{"n_head": 4, "head_dim": 64, "activation": "swiglu", "norm": "rmsnorm", "norm_place": "pre", "positions": "rope", "rope_base": 10000.0, "init_std_o": 0.0, "optimizer": "adamw", "lr_mult_o": 0.9, "grad_clip": 0.5, "seq_len": 256, "doc_mask": true, "train_tokens": 288900000}
MLP neurons of a small language model. Each row is named by its layer, matrix (gate and up: input weights) and neuron, and shows model dimensions 0-255. Each number is 500 + 40 x the weight over its row's rms, rounded and kept within 0 to 999. Numbers have three digits each. A neuron's up and down rows have the sign that makes its largest values positive.
After each neuron's rows, "fires in" lists the words (lower case) most often at its 100 highest values on Wikipedia text that the model never trained on.

L3.gate210:548562569442526486501460496486472513494508496496574567444524507459509512526540475501477569416584551482525458451502539490500521474552531475403457475527485579552473469471513490457507552528471527432530499478493535559503554446509459524539517495452463489508546475527558413411561464448522478496617500520577547514442444521502478534566500461468413503477498470523514494473490529472413452477485436525512527401496515481548574538516537470537509522519502526470457460477532469542557471499486459563502527488476533550520513478456505458545460528496442507590481390573527530554512499484540431548448495500542482505490574608529503506453508478529514542547467528453525531499434508531472538483482501479493501536549483454529483430479494491523536550474467464482459488454541509396495502537530518
L3.up210:564503522521430483601548503529505425522485465474545500526426495465447518540596480429507525505565459516423479475529557468478483448525510489459487453527498457512558514460502463459515525501503497495545528492508470442581480519444436485544474489491470518480523453471567479545541504565508498517524560460521416557422503467469534457489535432535542493528452497504523487460539581534519445425522503529548419500541520456511461576502501497487506555476516468506519472485503574516501472576467533522539488497492604593486545406504520497527462457455496428460417526546536442479529425573507464549436570554516509447502548546462447463553487528528505582453479487438509539500514447540465545517545476449515499457502501472468480502480529552526466482548503492452510538527500450478540576527521510
fires in: "work", "york", "worked", "works", "working", "corner"

L8.gate162:569525551495531442532554459478522512516518516486490509505519539506474533570504529567519536507516515521544488491503517511492450409509511451562534548524574506540491541476451504590509487422521532552535425485521581591517472505577526485530504525497474498564450455560489468526496547559544462458475531495505490512525508445490526467482549517535420520529479547460514454531445497490521494494528523444495444452484504488498533488517599497500529468451461454519517568443522518447492503562616506559554519459490502542487464499446563505491548515504533496517466452500475485497545454542517461510573393570558542585486442444514569473452484486466548459535511432562522521488453572486497491501504567499493486580593467538466517544500470516505517472498515459500587508469581529527595519477464420
L8.up162:528501479493491450516481559539438537493482501447417459555528539497490491436517505461462488420467501517513484538521484425517485397490511494513547577478508511487536464513546506469491470553471535493540463504519520492483528371454567524481444572487537515473523531544469475532509469515515540458519499503571443514450422511515524494492574474485442504514430564474480487474569529544471437469542493463492566482407475570491523485528524561461573460497460477510498434514543473476512464424471474463445519534456423474540597533562495529408485509499484574505540568486556525517454493500508473490506486535491440472484520473537556492551522567469492463525462580425461496470501462546497496534533429453514484422494488454512541440489516488442524567525511523483510501484488396533540595439517517
fires in: "as"

L4.gate243:453516557557428570600510470486492467506494516501504511553476496472464431472488551491471507460481501521419429512517514544496469543497495554448505546571460511443522409546506443504504480489499441494518505462426432530482479612494535489524435537475525592522435488449486437550515565437551497535525547465448485544437535592489533507463453550563521494506558569554509519560433492511466586420459502427547496511563490507453477470451437527542486510483479439507486463496427472492560549512462490489496469401499489526437471462481467547567522531512510485473482537475506499484490492479475469504519488475475483558448429533491498488542559479534479445424475539528433500448467492525449507534604505463457477473535536516488462469567542540478529505541518476518536523476507527501523434456476507
L4.up243:473526471478525532518516491527527504434550603498476568505513497455574523454438403551523482459509531471544500511513556460468456608525521495484504469492505486509536486480411574588519496446509529471428513480469499499472586548440473497525428534527460472495490482503515525428571481467470572447463494422479530516515516526548480490586481478488450473512500493502545455521427555479447523446494503479585591438529480493527534483500478473501456545477528449486522500514493522555502462517439521487461456509492463434455496446499498472484560542467475588513451516528516536470482437464445522481522485562506506458557502513453544511436506541505496515526445549473510478586404488515544416416531487487497492520424487531509575534528536525545515546564527465501538579528578551520515543508464503
fires in: "would", "can", "could", "will", "cannot", "canvas"

L4.gate634:522463502455531570548434473423487437515483524424510533444421468527580540486541519547479446493469499517469550513457584564522527472489437548523443498552467491464566508536435479441422494552529467475514535507492558531506473487454489433574457449494520520582480462477434502512548543546493465540535508528530496410491495491442509521448504496522447505406435497547477498492537509535540447469469480544495508506461462488522481496486454508480545508537543462495500548576480466540489548518535565496548505479483524491520554541441547536528451495521408475414458508497455477502461494576474517494510490548467567594493493525468464536535470505497463460445565538561526455511517431532494465458531511561439484544493503540537480441490466538591494553535515495408493510528439448469537463447498439
L4.up634:441517502548473598482528465496499613515514450539443442523597503536530503555451529484513529483566561504485534532492524462541533502479523428481513512497539466498513566462458516515472519494441498542470447477514487518456542533509522545511523466482544536518500533546561429557464497439473483431426490492445477542509507440489446546476488459515456495489556454493515456394534452514519511466487491439526454534513501442493452428549489532467556466496560542583568494590442579550542504447480580593467487518541470455488500495444526540543483546457554525571453499547598438495536482456472457472535543496514527491550525493536507520455515503530481504549489488471565439578430449483467478487531499508502518515490479496485474512505483515481520483461417521591481538564489452489567448536506513
fires in: "and", "but", "became", "son", "senior", "they"

L8.gate646:464523467560517505498548430519574528449499521532549592430467510472554507505511489496534479504463445498481579512489495540459533489519493506534471500477491496454482522495487563501443460491477479535550481507487521464478470466500523535503507534497537489501481495542533530534513498451557566557388473535466569456531490549487486558499487500521543446455506546506491525496438502526465457564468521599455524472468451485533474489398463491524478483509469445479526518537429457448480512497520524572532511532506496489465490520516522593550443477545499496506617393473462519442493595424534501475497509514562533521549444418575514610453506495507460497514463515450452514524514453445440502499443483570503500461524510554431428552463468554494499435378488506505495402531515486512467493497485467
L8.up646:486527469508527557477499477531546467519450502500547491486516561460522409514481537543548592403480448545493486519533479517415549514514489533485444544472500456548494453563534484513452555470453490561471468496506551533522466491481522560554497466501507510496542511449563504536522519490546553545478534411517540546482504441550441509568457434498525447508500475530504455531533541513564556526502479524576440518557532515532519474517466483527504456460472440504537489505491458435551557494437531477539502566524556419530521426476547490488424570521421490483502509473511459457475616477457574512541524542570582511488474448454465539523530482490457493440491454496560463432535468432497550459494452477511461496425516478465427526573490539414544469522512497521507508512546425520517542504506511
fires in: "was", "and", "wrote", "served", "became", "of"

L10.gate593:501531533446468518525558453466468543443470505497429424509519533484558483497457494525483469431512533506472486569461489441514519458571485434495511475572574519540487461481512574522451546470516511557454474463513435477505460471497479519454495561498487506517474421498545483485541484495480506489463505493506496488576466543572508491490504450483412516465502498423508558477495472505435445518495536499578509522561453498562455588532479405507517555475485481459518467513541461503426534413420536425492480494511520491533556508505530527509484534498516564550468547480536506510501495416488527512552469500503503464452502519572458473514421460505508480468540479502537630521488514550503474451557489533517487444465489393528521467452511579532428476471497465542498456588539449464433536521584430
L10.up593:459497475498523565557470462444500489531395501399483503516553423492521441460591487482543481498477469518495532498536498487527471479518468482500443518508499516445514483507531508443484488542570538457514509486444441461531499521473509509472560508472478525437431477523452398469426511506479511489460527570477543535434531515543460465534478432492476529528431491495475466518493548550506506469552506508602586490415518569523522520448437516561523536580493582451424500446482515525541431576448546499465472434406557505551477482533448434489550473485473524471498518453457452484492520545530460469529453508471492499475515517520476428533458421547502461506482510404462448499551507516532503530456521568510509502546540486491508503524556520540515470506489541550470507581469458582558468489463516
fires in: "a", "available", "research"

L8.gate136:529461548469421506530434445522475589481532499566478513460425458488383505458537504505430554520579501500466440527528527512507467452605550495426441586486534508507486502441481453525486537462539534494460530542450445528463467520481427553467545466540489531478582459499534479563544450487569537484537506506524482481495506518466437545444548536508539494510510443483510525489524529565461515552441503486590470445504438488507479550565496445501511495469486470527522573482446463490455496563485552473522419475522475500518491512489522512552489577469483451527461487505445523494466547467565456482408481486523546525524441552520489512465539497504519496522522484477514422549520564489610480516503489502449503469487457439468484426465484527515562408532477513540448525540459495459555518497546510
L8.up136:554427541550453562482515411530473451513547480512513489391444467484470440511495471419530524534543502517550491442505482489453509451556539444474482530463561470428602527492546437464470557518481539498502558533473479444501489505545399528522500469469503499492564498498504480549565501522488481437519469492564505425530545475520448521464535474508477542519460446521547502488554531562486463494516514511536508491524492579556533549578546516567418550506502517558510542532484540496497506497493521508563480543552464527511500465472490450564457532455535486477524495553510517467498520544513497496455484449394452490437414578492508482554459556477506440527528457482501594482414455485522522497449494486511506459546487495537476473569468521545436391464491455557488503539481515472517551464551469
fires in: "work", "traditional", "position", "working", "conditions", "works"

L3.gate245:544536577514502563565552522566524471419501583563519549515480488519488476503518494474522452515507483542435535517466493528522535507567540561418511464581454508480515518454461514496483528474498411496528448487459464502543510473520476526486443440490472520509463515511506504471476452550586536530520497511517468557464511511473475520471442540503512486525475435534450541489467508498537469536506423536521548481566515554456486574558459530533453505546426471472505468537485513415513525468512543466474478463473459474494424444508484489527433528536508508533533482575489536461483441563419526512499386553501498482512449482495554441551425534514509447509514509520439546398481487500500473499595532496479416472567525527480524473567528603487433463479528483446587505576509532455545529475471495
L3.up245:588517562452500496526436446479487512494540602562522517494458513520594382555453431474504483499495624503512428515500504494509463556497501533469535554521480487552513455528473566580470498497515483478479445513455498461583509475455483568490502488452493539439466498540419486526471488530567493489496519512485498577485442504477455548465440524516471510440530517445573474498478516505396539465472426502498583478487529518497503535481408503529440482499465494536511471511521484445456530500512516511535463476453476500424454548507466567471444570457473553511589468473493534428510487522457543461499521524500463506502511534532496529547438455487483534539491478500483505450527584498553580489428483494430496463512515459541507443469530536504541583512477509430548479496558485456462544482533497
fires in: "would", "candidate", "did", "middle", "mid", "could"

L8.gate206:560475509507468508441543465541543486486477511570480439464494478499457544494477444516496463530529550533484534514470527499456540502476508504423474447476506549617495476505480472452531444500498450511522518529502515510491466435458552540562535526473523432536508422498558488553525518437416440469506485507487492537536440474448505572543497501517477459477457475560576441504441527475419518481502538441552448470543539438461538569482530456528529392506445468563489464504535478534549550505530526564548475511520453473463442486479495528553477496539499577529538433491490574502477539513450504500502458458445487421441510444530456504580587529471440477488467517426490481454453491485500576473515571464429485499547409508516412524538532505594516502478528428505494490479501493489511516455468497
L8.up206:461544468467529481481502510496539477505476449535393501490499498494474509500497517435449455528514507512410466528501548412369538626454477459456501533509472481495556472498510481480468463473568417493507483416487501540483568452498500516511480517525536452526549496506478564468559536461461476519518437544463476549532521527513509523450508499477525530458428523476531523572457502523462489492478476447521469453556514481479498560472497562443482446543510493491551514467551418506488467496539540515521473463484539463486500477513496501533472471445443489401525466466538569520491466470480442488545498519585476463446497461445440447514514496587475524449447445483483523497475512468515535423498494501483455378513421498496425522448497526612518465453436491549503524466408533536465538514474539
fires in: "was"

L3.gate284:509456533504438470580537519493530542551481489477472479500440503434460530459586431466484516521490478558446472518522471447476597473540463468516551474430474491545537502494467513486483561443495507555517481454495466548503448513573507446454508490498509448478476472528504483513452463558577560512560540448478499478476454486468474467499517508510521518472539411491435483513501603508533496552435486506549532502491589593516549489546422455542459527429478506449495549445461577469467539522578496537513486508500515553443534478543463498564427525471471468537539534560478611414476502557447502472448480555513455457498499490583490500546513500524459494458559457485476450440497497497467538586489477575499514473495531519553478511507538516489539454475464432484435492474425501509564476494545500
L3.up284:542510490502533483490474541486510516517575440492528535476507471526444532468523537467503546525563453448517570473547470465567484570509551464462541488430569497471448490568472430445474537530516565544576533413482495491476502494473493496446478463524519426488471464502473503519439479511525465533478522501549510483467531525533436443525569509524510559487546443512475481476535500583526490464377530441551465590461504563485514529481485517465520503458525523520511515444562526516527414537487466487492511508503456484453425547504517539527430509564474475527470543470568491479455367450590474497488441522579512508516488550505463480574463472501483524442455530533564493454472479483515559533486552463503486512567479485492456463377538503532486503513483517539427553479504555446490490473483566
fires in: "work", "worked", "works", "working", "water"

L3.gate702:579526522456527503592467540507482475556439480459506563518483469498481472484535471506515593513538536462493443526440525538413482499474478499404527474522507487551511503510508471475555543477463492509390448522515580492461496551563504436497471520519444494495505471525562490427552520532527502488510462454471538475529470482494467549568498503527442443507473546462500451498441507462502547496547457485536486510487549578559501457518516521524550496527506525540465427471449553533517514555514443561462481468474461454469437575413463521542493540400438462505525399469496519436475441447463516475441457485467483577425484504468537549556483593543515487495520494532503452570465557511486552507474537524524524447504430501516520501484575556543532480442496529538527469467548433535481549492481466
L3.up702:518520501490436476485529559561541505525448506519521539447531424540444539501544430522557467462523510458520441432493469487478498507534537544484467502502511464555499567507528460487497558468491499447481519555531540499472450525505497388456492573486505522546542424561456533412524463511482501480518441520510395482532492490508530541544480481463457486424500547467485460491509484499421537510510496548489483481407552500548591526455572445503525436518441482477496472477512557502526530631534434518532446480534480527575422461486482507463511551511409481540463432415528516454457464442460550506501477519519531483486536489504487483531584549474481463536452518492438512511518551467509544493490463540538608485547509479498496457480481542463528543459482514443541483518596545542488493474530533
fires in: "an", "ann", "another", "aniruddha", "annapurna", "any"

L3.gate479:526506512490507503464447438493483586510533477466465470539486461465421479503502524478454561482549512527487566513465413499442520529537483538492554569466500577528505525459527508580552462525453493447432530496412501502502540530470469529412509469440427500589453527515477503488461442509506494460446516466500548465453555535530485503511471508527532501430515446483549488526533520502457504552512461540479475441472505449549555471482513531460483441496527449515479520453543447537538485463504481515447508491535461483527488521453484457599515640460488500507486495490487545566494476478534486521477542449468411473499500487505553573490505410541428502503526489502461497513418457451452532474427483501489476490450493439538539380483499502518502414469442397531436491555525481540529439529471515
L3.up479:464406436532467495635472458454564517502527493476455537524503460479458465487516541492524517507490510465492596523487436482520445495543578503569522501482535544485485497475504540508480470525484551528486545484469466465531492523464494512448521510501460530507530461510557447521441473565477515512482510505493496477444505582517488520464522492585475479503540459529498534545544503505522497510445443525502472556496473562468505450458510492526507529483517490587452497501434519465482445521458501419450541520469519493439530413453465529557480489483569492514508537478561477450489409534495496513485520529469542433499493524527492524460580525528512476447438537502500528460521464487451469501459550575484541546480574522581515499438554600416500401438476419595528515578433549485594467475506533
fires in: "work", "described", "review", "contributed", "working", "worked"

L4.gate590:565454511433490538520516446514470481509458448521518439548561432459516499443538486505539504493538519447465498556453525442560481501483455502395447478535603454487523521530480500519474501485481490486505454512507451469533488540516582488444486501444522524586468487517552513427496533489479544508501432475523543496510417498502532523518490442506494471487481544456492486468503450505519533600527547519532477543491569478488545507508523486469517468509530446560595522550490488552503499544542484498533532492509549521555541497523455490475544508517472512527520441527513514489526468413486469465536437540473469464447532485540463531491551528526526493454521514589499480585480466576464569487542425494447543408473470513419539396554562577537497479497432577448550487549513502567448578449455529
L4.up590:521506559431451617579500473435549545489480444493465392558535446470521467425544485513527519481495481560503526520450521481493507413556442553475467466518451481437501500521518497524526396478555499534473480554498511505547482481573495433462483487471446464523522482561534514424468524528451471546511479485514491479508451514429501485496506502521495462521479540505502484482511471434504587472489539555507489572506503514507592535498552494477573466471526452526517449559524487559491519556543488511512430491551504474542496493490515469522521466485469532523515412525506479505469484490468456443531494560475508545480566437527444514534578613455529478509567463492499479586521483548454511487500453499476493507511439456543484459499480571504584429510525565454449524558508429556451560432492487
fires in: "a", "as", "after"

L6.gate406:512544440568506531543485523537508470482524530536461521491539450454468504490425446466447478492470502565482453565506519518517510510504455435468472538492481488533483445557531537552568465531507446441558477487492450539508464504474506502503491546612496481455506401483424463477544448518517436395506431464493466534502574457510521537528476471520502395495412505519449557532481515520497493496392503474505444501540514518489497540514552464497551512475523538555408477503565576545453385512495525468486530411527454497439576485441486509594485557553486491452507549497482451539571531467472511499555434501522502552500518501531547444519519409508502449461512555510549466480474459506472507510524494464520507465480418521511486455506570469490549505519545486443495521439522531503528495482536527
L6.up406:567451460549483527528515465480435470504444520440505541471495552504460519476550541458508502422505570481533442466501461532513527498487491526555485531463483467484514521496452510447525495530477549468518469489520519490461493552471510533492427506504472501453490478532494485495513478585550508572514535486541505527458542466536571462488519459510451473537536555530505436489447520538538452471520526504415551456499480500513520469603421485500433457470482505459502506469461415513454516524404587577460434531479490509527526477467525463464528538483499537497483490493535508559501493469458486445590519491539492543541541506458523636472496470481512469504531511574471493505528404494573643495438538545443520485546447551553451594485476536489468507538533400494545443445510579532496495500512491
fires in: "which", "much"

L3.gate649:513470544444495541516513482490585519434550460530584542445514504518497480522615488392510487472558501505387457439478530479515564446543526524522449556540515504571542445418490508522437574518506542512519405519490498529564435462509586517434549501515456552582522473501498488512467410574495520549520488481546453547497524467490450458447499450469505452442476485535498462493510564454464487521586538449484499470507498498504497541533516540553453491482520511529523481564460526486462511511472486519510456571553470558453457425504508516539478526518550553575508516561499533461439489507451501485434496473461523471464518513501512558578454512479528540489509499495399505420512512471505537471475498524475437526526533471487490461451539505533533455462513470491453565502499495512544593496495529
L3.up649:442530550464532481582433549501539484514525478510529597445418463513498521538525478529476487426570512488462493398549558488538501479541491506591547556495507510495512419538520472521515579561533484510542432442499544512532498394550530460436534531527470496494458483464514490520472534542517489520479482572555455460490556474513420450475552516497556473469417573447525499578463479501433447540535512476526477485528534485469515491509441572517450512450512529487562431534541485506475451517479500456535390492499534527442431506487484543572482496482489534499543484558486470473442464501526440477394542446556469525512542495470529497535467482534520510539478437519443553438502552466534508497488502544513438496526492465548466466460524498464536477557456522509467508485422532504439497541536494
fires in: "work", "worked", "study", "studied", "works"

L8.gate220:516443548463453536496517534442524462445512486445555527445501460466551530498519545530466485477451469425467468475509495494458533536472507442416424584491546499462531439539502585530472484503491543547487529461515491469505466512451495557489416562505446547505529462514603478481478492573493469491506468472543507471476541482483510527496461502506468494543428437531507489484413468470474540556495410450547542447534511449549482418528544482507518454509528505495547445440484579491633512453527452537478413503475455529440532527419507530544483413531448523475517538518488453438481516458462574444500545530558462483481517527479489483528506550515501491464523451450524462476452477435490525452493496482529485516516524534472491520484602546535558503517459480497498585509546500443437449468512444
L8.up220:424449541558513520417470509452551547427481588491551510482554472520558498516461510495492528488478475449466496450545586498399487539436565518463482515486615541521524522522490511447486512483502487502502523482579450460482553536427494538441512512540503508565496434464551499453546482476531451510515527505510471529481580512419546507506463476501510462506449474499524500572466425480492516563430461454512567451502505543572495461528579511528551516461442551567531475512526507472528465514547488526459513494418482442453531549471456471487429500485464512446504595432476485534472519530455528458479457530513519452487572470442492487541501491525523487533448459523605509478461534482523491496454543549437542571451485489489443484492576495475567523528483475428501540514552508513461500470446544
fires in: "had", "until", "has", "of", "and", "was"

L8.gate146:487521458465538489501563539536542587419475443494511493535501560494528564518519483512530560513466434469441440500448540464411543446530529520458495543455535584496467466478523616558449511477500528500466468481465474454486550466468457527563446569523558460472505511488499536439584500424463529529526455477516476518519524550492520584536570521531482457479528441527546487522464540475482526544466431524568463474530549450481432529450572598526515464548443499516495460468528507502446529531506442494432526534482507484528512455484549563507465543495482452461498462518463493485477557480468507535489427528438431603591509490460544613486454505501514500429484510460511464489467522477484504510458502484491466466510539508514494441467512594494477474486511508508492549490503525427487446464539453
L8.up146:541478459491551600453442457545570477458546486505503540469444523511543391457469520572492434554500490568533544481463492500471482432435531535501452462492506510435490463471498517515504487427417521520498545466529557576469536448557520504564543509454537528533466524470549519576538562473456424509486487487448504499462434552490503565468508492489495491517509485434506473553540507428556490489461445596477523556574469489459524556494559547495535473434430518452554448441514455453547478474476517489539549485476509497507512516506497470584502466489449463463461502447433480492471534504526500494500519495493491524509535432466475464468509515490469476471517485557504520480507430498519475509386493469482498517526534473482361541446491477532537459464506551518574527452555476521485474574430495
fires in: "was", "and", "became", "devine", "provided"

L3.gate668:510487451528525452513569435542493535518517453493554526513492444460549413508454558444463491466451541507522515533513458585535483550446522446534529539511541529485511449506574511391551517519576483548529515484505491481533506497496545506512495466565494469493590523565478466479609535496535497475466545479508516502550538514515440500522502478453490500512523557462511530591526550451461467506495548511480439555509502520515562531490562474453595475466500461518543632466443523522499496550521456485541530494534432508560564469561527510499487501400420570448597496538470486491506497484461544501459466508418522492557481422536528545499538515476512513469537486575515524541455497503541540503517584523537534429484464513492504492430459537453500514535459543469489425544527524529458479491464491
L3.up668:437519507499521515470533545519489482606512525490461495522487467543551536553472575500517477443505503512468522535457563515533499513566501460540520493545532556479527523517528515517463437541453546484547477497516496551456524529441465491543529473489529563516519545528517505463486497485488490534465465555509464472467479562487479518429496519466482548523534514526503538452514508529481468488461470476473453458520479465605390539439527461508540534510393471587472511450547448475526575415558498468572535509531473496439520449413512524492447463456538497520488493610580486515523446515592494553521441559549545460505462571501481506479541484473509488431525497544490437536452483553431564476462576509423551510479511465457421512458497489501527514451469466486562460558432449429504515494562505
fires in: "this", "his", "high", "united", "highly"

L3.gate179:482478478539545548495540508480468419499525486495545502545425467515499416559535494542544488447510483512477524461514603491511486532508498488478458427465532526447584545488525532450452535435496384461575501436443516485506490474454516506449454462475550561504497486513518562566508564478541524437535499477447528550474456439402489512509572523468472506527484496457476497519507515558480497527532468474489535500536535512530503514542469496463579481490524416477498520509484475557524439505479534553514507442488471515482475513412437500500504499524435543521516453560527515484500476506489480471522468530485542474444520464492447516497525422506561486423614558565496534462516566512596540494473489520457548486551590483517429505503489560516417440454467464416568450498457446471537509469457495
L3.up179:416491505469559514452513476527483600485463584430495519541499522501524506495501509456501419495476485474506554531536458531541487555472474531493559476490521477516562482395537536555474498496454487478518483431512542552493451550494388463466504456543515459481510544492538497441519456445483502522478547468526485509548536611419499454399447455461505554460480460522471447511459518504520432549469484548470501475492547485550447543511446506488566529498559531545475525486438509476519556519553482466540487409517465466468457421581516488484508619536436506569419510517442499546479498526513473464553530576471454491483416477484486503476506530484521515505516478466512485488501519476468470524521528444440497493454536539568552474439464497484548470446481477509414508524459495428499554550530504
fires in: "this", "his", "he", "japanese", "jones"

L4.gate189:480504533433496515479555443523464536486498603511562465467451467535448485526509521473508446468534492507453561555503514478474596534533490463481550504505497542576479521476545579488506450486527471527433543484531572601436533455457485467595507474451483437471503520524518534496570439509506481527495479488551489527537555512539435528478446462562529478558474443510485493435474520465443551574545394533531489453552491449473488552529511473450547502515559491532540546515565470537543445551504478510573460489477582509484535479466499545562580455539501523495490425487497493530469456482512449502551484470538434519471481459537441518498542559493449506424576570489524520474482490575497522506515456495486468550496455478500477473485545576512459443508550520465520591521483477529530423487462505
L4.up189:438495486462510502465515428493461535481484566520576477491493460537426497523514475491501433424538524499469536505503561424491547544530509431443574495518476555561469503421524567500494447477549491502404528486518577506428558477490516443570480467461474423453495530527501478504598470457510441502483492499530465519531522502542455505540475443531486454526470446499497506472493495490418507565555404498503479466573499453478482585519460449452550543515527481529517541489581450532546432544467536456535430501422545540488504460470482514577587473544524536467529419484529536557458448485550456522505470419523462517442513480533454504482549549473461512433534572526513518461499518575473534543575487508476477508525453487524536500469503533524483496530525481456474564497511497533505428506465503
fires in: "was", "been", "were", "began"

L3.gate691:563493556459529490461548506521542537534476543505494491466566508470547539495492515544547451551508546507516545476453506470421530448566515479475525512552504558545456530476524453494478537444465450507480472506570555469507493529505440460438468523519518512550520518525525542464542407541494468445454500518537520461522518394485566526497471514557487451558461488550505443567475414415481446538513467462478469467444521397605544515532487504478526444533471497548518489501534469507516508530444497595447459483534480531504437428418428517504501575505395489492528466481485579520486477439461520462517504454392565574548469452414496479487439552497505474515488497566507483481494516452559529453525537500509448465539471500490516444548492540492499535511463542498496487522558476487501453519474464
L3.up691:407543494491497488606508510530474502458432488478429511547557467541460539480540479542536566503510518456482490438521482504487487465512525463490581445501557476542483568425524495516441509502464528486511528537541583456510463530504510499416508471493565493419498481548518504493540425513528448499506530514526475525475517439493553462519516471469536525583487570468480517470589449499436547495461496489460458430458541426497521516494504482467573413561441470497542464506498497525534489547456382478464420504537448489495462475474477469490535593518504440545551484511429503550524411496521479487472475506476488498517476491450490538490538469571542486493420499510513562446512550432493500547549542518529461409538456488541476489441507561550557556463510569511544468532545532526491508497527443
fires in: "an", "ann", "announced", "any", "another", "aniruddha"

L3.gate605:463498512478501526534530489501471495462535432444469512511526480497534578525478524527443452492468578467497499449489513430468513573459508466573519504494612561450502497591558486495489525493491458501511457467474551530521525468511475485529475478506430493532466401500537437460547513563467458554524489501505536513496487509462495528465503483533458411493505483542518474509469528536455519499501474485537496498509542471523559511480501482465481442483491479560525469491517504576516530462487465487523470451518494493510508501493434496514502492564580516575408453470436415439496491521523542491553501523513523572509505440509494545572513465521474490483469520469605544470572441531534521493463583567514483528435340513500388450510547491494475487512529513405525589530536428492585482437483528
L3.up605:517507467545554596510536462408497551456472579481519545509457505484524452462432487476496526565539440475516507519467501513485493530524541424512572473425547527540544441486462575462529474461596522618528528543504512473533482476498467540503525478497505529447517509459456484594503527480472484487600437557503534526485523536490478441409473527465553487548502497508531522505476448550411490545449516522598522429450506514564510491545496494498527493547546506550538418570506544411551549479401497490487417505483490522432432442495558567490489561494545543443458490507464511464557537544474526520524490531390472511509491504412533517477498510529490505516469507531530506485492479501505504494491505492469556446527502498458539464464503484491542446528502503494527483497552475532517491532562436
fires in: "and", "it", "but", "which", "that"

L6.gate381:478551498499537484495528474452549464547482511531453510492482500436430607507501472476540474492472498509519517492492558481530505443486546476426490506504480501486442522519476517556467540447542461511546508513510489543487426499536491523489557444480431522515403505531426540495519478512490456480525561472467525521536500532510449542490505504480435520470465558528487478520510501510587483520610488497465473519465466494537495508498555506482518465544485492559517530529540520502496505527524437599538544448518454510489445541438577506429578496558444552559508467513537578445475475521445508507539442520424588535467506461621548519589532514419511476432490547551496509505483521546538491581515556510439537524508408557520499448528438560503518473602515581458551530513517456501516516470516462
L6.up381:475486472494503450518508463573556542534498442555543573526483490523471532546502500553524480483569487464445571492557506484494460467509526467466571451579586489479436506515454531462450572484505531499528507406571573524522452511525537570497447570503523483519454434511457492594516480433522419555515566481476518489567563541538516548504448519479533495557480504461477472512480530535537449501485497455474506512452501506494529510577472516441514529545489469531489519563460539487470456503467468477432503469468453474476459551556511507558527481537456506473483473487538420561474531551485501468551524534467534570468492427472497378443521469547548539489493510521508529487441493456435456534509514549554506512548449408576431462515490479509513466499434504460453536524457485485512601530475487
fires in: "as", "basketball"

L2.gate269:483451558499491448479541482503528500487525437480510498511486445500491452426513537465509507509477520449502568476533508533498551503531525465506501471519499476513491460530471519467523482453598480485464436498451433521578537467501500520559544547541485466492622535540536494431523561560481498504468440451460520480502471530451455490508564464459591533495566424475453488425443523497568448453487466469512450460419457490533490460477542478509522564487415508453534480529492570562519503487485437467557470568454492499515479420474508538448510421407549538536506577515482490455501533553549522547546484533490475475476542499542505539459565494530464527476472515475527498516484633504463498573530486465474504476564557464495488441438499496556541456454442470474476475549470564497456552462560470
L2.up269:551569467459596495528523517546489466518503531524497473486518479445489447411485527549473498466497466599460568500545463481467510519483505484448559488522545485537572531540486473432512492483482480479525466475538396527504509523395514629441471552488535526500605507505555561497472466464512459520431448483554483444540435441505518467504467431478516581469441462493448536494447509545476409483493510453496547529498526481510467518484493527533494559492467498471550543492451493463445508468547489539555518542503431556495567534505518578462486524545525597450443496500491510446510442500549535542552505490547484491491529475485526487507521498539460489465447426505439513472542483554482486553559455499498467454468488479547593517477489495491452493454424505517559533536453499510410545515512476
fires in: "elected", "nominated", "created", "selected", "directed", "located"

L3.gate496:538534477520478559526548455479480524519563505472404523498547470422508418508474515499499442461520543497493501543478479447435524461526528514532566500557544466558500462458548571532499463466507480510468493549538482498431482568491576493441456538482505535504560565460538494491487474448586487521462512526505549545544539550513488569472556494458527444480498420480470538508516481571422443516500475545504464469450490469597509552447490490529525522473434464456472483425581456485431452554525485606578452521528418471499481446491495494551524489526494526570541526563503532449535489525499470505511490507534497486540516491548533386473530492520464449461503485517491506512513514532562561459528476513537443529422469519537457464539507487492487565469439520526491461422467539536545556491490408
L3.up496:472501507490522572568475492481464501533532513482512496491506538514378418454609484500484497531485479505499493520490463490488494455481502498494464504508398435500533555503506568459497491551498455545522547471530542449491457571444551467493527521557501415502498490452536497571443445558541460489562419559488523520460551571507470525535487493505509490514453534479502554449484491548467470515448432508524503486498565462450511452545447458557458525470523475440508515491562537561505508449519512500459474540576538492509512449532518537476537505568405500536508492519425523561420554421502511533549512476544442490543450423509500468509521553519510468441442542533471479451580456428501556525564497528587476506486524533462505489443544496508476517446485410448457473474573469505556541502492453
fires in: "such", "are", "many", "much", "area"